config = dict(
    d_mlp=1536,
    qk_norm=False,
    init_std_up=0.0261,
    decay_shape='linear',
)
MLP neurons of a small language model. Each row is named by its layer, matrix (down: output weights) and neuron, and shows model dimensions 256-383. Each number is 500 + 50 x the weight over its row's rms, rounded and kept within 0 to 999. Numbers have three digits each.
A block is one neuron, or neurons of one layer that tend to fire together. After each block is what it responds to, as a language model described it from the Wikipedia text at the highest values.

L7.down136:477426595580542481517554510532500463632514543552525511451413526502532582473473457433515508464511458442515450494540522430563490583478509433502464495486518413517491530480506573476561441427414538443475584479468535526491597402532458462503380545426514523392546424510516555496591526550413488452422489492600463394466627476554568430469548480477530403437472462613441532540517517525555603500447
L7.down628:523595518566558505438537550486527510500481440583526468536507580546456393539510570592453473559456523425460480487536538544504472510426447464503427520507537501486573545408543506588546393501497473459440551556589504483540453573519419479539519507420573539531458443509506440493571550418536490497520424420516500512537540629474482434518447482443563556534539435525461407474420478494622480485483
L7.down783:507557617574537470511484575551530468494557490539448451447526478461516472419455582462485581530566464439443434465489470563415588526560545487506420486550571549480443536566519560450561419495479612488483463490466471456448507424536493480482447482590516510525529416525523507523542486434556466456512476547490499490440518507490538482545582444412522490528526476423415444538487566485523597505503
L7.down824:513565468519469526548559516573480432580515520444517519487499435476595525447454493640473468544505466429515438469472547466543543471418461505528461527470510502425512490455625607505596421478615478501539479430492477471564493478557550541557555490412442513471442470521586499580503495525530502491475574430551506511500511431435549577455438477467540558505509519483463441504402510506576533389403
L7.down949:499522495359471489504488489487603474473570549499493542566486408493473491507507501422414509582547496521442510474526439510556465502483472505506547573525539511495435484538487562527587591472462396504466470556455456559514540523479474499531482490496548533553479390530467409546476498535459516547592482524534445602398449486555494489477502464495486449413557459539434475546491532421468537454426
L7.down1029:544454430467568519501485509563397570523538502398519512499598475481525472586474466481521577433496536437551512491508569480408509380443481519460518453509562535531463602526520522470519460459534557413509491425507527508455490468510501513466483394561515461481572483443546467423534439506481504469519487490480533457424445509534523423588574471466515518429455473552497429566482503534469542563483
L7.down1271:445447489432594504401497547482456586589589482483515502497471615551524439422478598610519506462480496446495446526423508532486437556477513561431456425486554447441605551469570497563544366512485551459477500501508522590436441546517520601497495531537444471529508590593480530418536532539568459527521530545515495472396522511526532569515480451513526445476446432494462515533512392501569506498498
L7.down1354:584557559523518528473502431510507502507543541537637544531521484518539474434486566506460472507582528591537498533538628486473521559557554557450506477502525557466538484525593540584524527498532415481456426524555554567557417467595446517497470455526537546602473419503506499465543524542604554546497539441534436532541531514454449459532420510422503502406534506491544465504510538489526489470459
Responds to: Markdown table separator dashes. Dash tokens in markdown table divider rows like |---|---|, plus leading pipes of table rows, and a few mid-word fragments (pro, el, st).

L8.down542:569544413518483504479478456479495462526502475485562466536477477535450383461592480456420579499480431435466467516525483509413466490512491527517543509515537473414526435437475518464512358562461385514623579488551537498470503508462447487435458527446491493534508451427492541552589506501460452409439473506467546421409564441492458492507476491435461486462572588451558510526557460465475485479536
Responds to: Numbers inside tables. Numeric pieces in wiki tables and stat lists, mostly a decimal point, thousands comma or digit chunk within a number, e.g. 42.6, 10,179, 2002–03.

L3.down56:511433449412500475441500496466503516443456546549517489521521502573475522493519456566486444518545508473356510488523468483591472489532456479438564461472519459563468419509532453510533450445526537553467581471455468507465530525520570465472465558477538488484497390463368483363467457593456515517508491479475539531538543520548483507425585571650544455515412581499538533487448491462446605504551
L3.down206:482477448508618582488468473469473592478432540523560524560422486401523400456519561407540497527480498524479516445483437494486476554403529475478444521518567457477456496501504529582616493542459458551501566551562518491530535606516493485506433536485514535544585529520503534486507493519475443530529557514447432524544604570430521613525489501437490476484556505546512487492410464507548606591472
L3.down365:531522435479491605408490315599497501513484598552504494463534568458512497442594550490496490467479414495535540463486416467540544526453477447477532536513576429511519452451606446513454479551522506525483530502512537452472478459454492526445466505515522543435526558546404482444484498560557479428479595496442549488552539542597627522428541482489475458506477529518589501453516462520531587472418
L3.down418:542445518459489522477504464450484472528422516499532496604461424558483558481431507459619542530535477564504522558487535443456563538494535397527462460518472548440506453597495441437463502526472400536444476522399486422553414581469443500498414484605558427524595526525487464579487492511519482466412523470490468453574505481470556492487536464502589478453484357547399471540421439522518543579522
L3.down616:555566496495478539456484457478458436494445447394544498547405504472428541437554497450604427446433479527403510412484487481475434548570485415592531429532516473476526509425542513530446557451489548560463539493482491521456585523431483565626525533434468498531549518529530457469471511541476537530471585453495501511575546502478612448452454562510490505421484544484435575546464374507517620513484
L3.down621:519450450492522451474443508474484491505494521509472407573463467465455548508496487477518482552478471489415580484546504445523344560508454465485454456540527494509557482488452451543533471462559499499514514500421499597484484497568506498469504569510561431492442434553477437451549453572479493513521470516389500456545498482492450555393482455515470466374427515511481511493497463425447641513442
L3.down656:488514504546559584462539348513533513513476481533572470573486511505498491532434512462503502490556459522544551427536531470566543496470514482497506493398583486471443579464545455460581430513550428568490487591538471529489459625498504483532520404504527538487493489514507507453554490489574455506443520437479539486529548488502505440465492561478562472541490541525455449506444464469631547485463
L3.down997:506373548518455510451421486498587496487465567463476519612434523491538466465508487506493498407494476466475462503483483468435485572550514398535509476557531411441522549488536549467533502432472506580473480416514479604458543451430503516537406475395467572465560510501541465542530551528451518511627506541507452535585600480494550453476436459556466468528529460451421548476489394557530567456471
Responds to: Wikitable and list markup. Tokens inside markdown-style tables and lists, such as dash runs in separator rows (---), header cells after pipes (%, Refs.), and word-starts.

L7.down164:473466446596529537458470531445506510478552520492584457506518440443509529538434498548445506443485475536484460558595482559433488413499496543453555498500618504490487424473563487491485488555543521532543470565519428557548468546519419438458503470539512497571441564507518526531608544568522559598503482501520525470463454499446500543524418562546451389476425498531460456504492539474480495538457
L7.down499:462464514512573519462506542450488514436498569442537552488479464398443452465384539467468413466416466554519459481543456562492467558545516456552503470487510524477481477546594504495530556473566568489465583567465511578452471467543506469482573424584542415481451521451534501507521413460452549468561464545558482457477380416407523536508525511477529400417388466564549462426429415488535593438406
L7.down522:526455497518466560449484509504495583520544541548545573599459542480554510556461487459459471514530559462469512468629562553522526438459503455451526521471454459505433492508475432397488551553516536493535524497515514554478522527480472529398485510547533518523444530506481504565407511523473486452566536542522432480512452588444465486495445510560481385473401488426571570556585487392447477449499
L7.down813:512521475435574501545551526524442509580498501456390523495495567480620441531558542439549492524614586455488482480462490458485504465461514575515461488487471538542539401435511445506485459491474624479488495543450585568559500438487494430422474558507414495514573581439424549492527535433507487579480544452488561498504476587486609529441532531549442494502472527446443479463561506499536593483517
L7.down934:444454487491451544441531477449534474498522569523499593417472569555523558518645488531547471485603585526501459515564580569583485509423568548541496581486505462476561513439543395529531595516522637439463514513483443619520578537499498403513488442549436497473458501509519499489525475423504465552441514524474509478555473569525537454449504478506509465509468532481545461420520495448599557581429
L7.down987:514497435477493464366437497471498467550524521545477528562469539563474551486535475439524528450571433462464456560540353457499598432452458523525443455456520512444469504491475492555474423525456464519528497536461544451414516497447434445457464536512513441537553545444435556496499572523496505496444465499532462483424582504586529550468511445500425427479500525511531551530432434500446480554527
L7.down1295:564431421474530466456569506450495490447519556532451487521495457530499597477439434573522557426521524546490481494552536475426552435555480530548515524456526453565508414479523533531445464533503516475550477473537495587495547482516528390474494383509435498573471459435446435486517575482482446560560455524497462577440551486475535565528496604606517465474409531547482412392464531519473511547479
L7.down1438:523455511519497535506552526450562425487513535438515553473438428465499522429452497560537492522462492376526486596506475506673422418459493477516518538458505424440471489486512528426507429520461536521462469457492603558473560543521489506501450543448540438512524506513533566598491494583440408528526506455483499464609578527421568557535421372505429479532485542505423549553570467549525483515445
Responds to: Mid-number separators. Decimal points, thousands commas and time colons right after a number's leading digits, mostly in election-result tables (34.31, 3,225, 3:28), plus ordinal suffixes and units (12th, mm).

L8.down1425:562403462567597499533494471486538536458434586484555531550397513497544473520415443520504478478481479437533483557467533548424537430486461511449433487474477486469539434360513536501571497559589600417517485521565488519423564609532499441532568425502511538578505469477536468483485447522516518493483395540491493488450492506469470438497555562484513474529577476484455480506411534602456501510531
Responds to: Table cell numbers. Numeric pieces inside pipe-delimited stats tables, such as decimal points in .524 or 48.9, dashes in 9–2, and digits; weaker on CJK character fragments and mid-word pieces like deb(ris).

L3.down294:540450527648485515596461546576563464441526450578408496454459482528515504517550581573500559541505444454594491452556471517462529539477433505583573509493582563501477466422536432495435534508524522479514583424515585487559497461483582539502545447572463507444484479499531448493492402479447487470532518469485429444495550435429448455503553435442475535429490486551485438498520508434560528519499
L3.down340:455503533515414563487504652434395466569521452540450574528455501364501543542475470436543536476503513491512476461427436520484501513488511479549512482491519520470514468575535578513518413427517418475420470558572492491562495549551541519476536517528486425394535542551560442473465480608455469498413461522483479481581558454576465559536529553552477523505551436440501573438530513437493530525505
L3.down346:533539500568431477582505579535581448470418545436577488477541568492488517468489403488539509484553481479508472521449525570500516561573451576564450453509454539571407434472497507529502529627513525503522462497464473462494546567534396478524597481515466556532521470504460503443596531480495469516509513466511518436537527537569518534540513452422425550463448500509459470524471533572594600520448
L3.down505:481499439506568536506507452415501521476449542537474527478420534513475488449540504532503560526450542505500511507440432501582486530485618503478582503472462418497495499547574593521511470452470549574488446470521506391532460440429581535566535600434525495467581474474540453468479499393511423416522435500534476404548552529526506457545456451491498451512572556513576417482467552489550531459500
L3.down758:535485421619387473495483513463513468499452413481461446489469448415474475507542592510447556564475411550525499521546440464541417496561519609586477623431440433565436480493605503500536532491519464514488472436475521415550573505518495502515444499595448538481448454554372498494558513519503441389548517592429477437403526399440487497481537500576492562453438477510504473482505556438555524546400
L3.down1000:548461518451508598444510519515491518570428537460522526504540512491471446568465521508424523484533416504547507581451496421476548627492471477536471439521485530440432482488476522517540448549554456583530447464575517393495485454568433550541482528406507452484484554537419414509419568491522564542529411497517508441494466544444450613471409468492494527513554511521401518554559458545531486459469
L3.down1085:457565532507465558438544508526591438484500538582506460425492392452495517463500458469528516495391492520485460400499470451498481516542498593567538510466558507493500542522518431559426503578505464521407557519547457443442638527549465542487472443576494574511526487479550515433414546477411543577463427625356527506507500484503451460485465484452466479469485444563463467528480539502521541495467
L3.down1485:443457463489516521529465510485500419446489512482450543442457523527376508527510506663471533477524493586472528516469507516533526507483482517598414532476461508524486502425502525584466493457465522421417477476542495521496448438465481507486480462517441440546434576616499444491493483491605514483494503508452462486484549493478375488332583488462512511442541506510471490476544544623563421604414
Responds to: Unit after a number. Suffixes and units right after a numeral, such as the minute mark in football goal lists (71'), ordinal th (25th), °, m, ft; also word-piece endings like ten-se.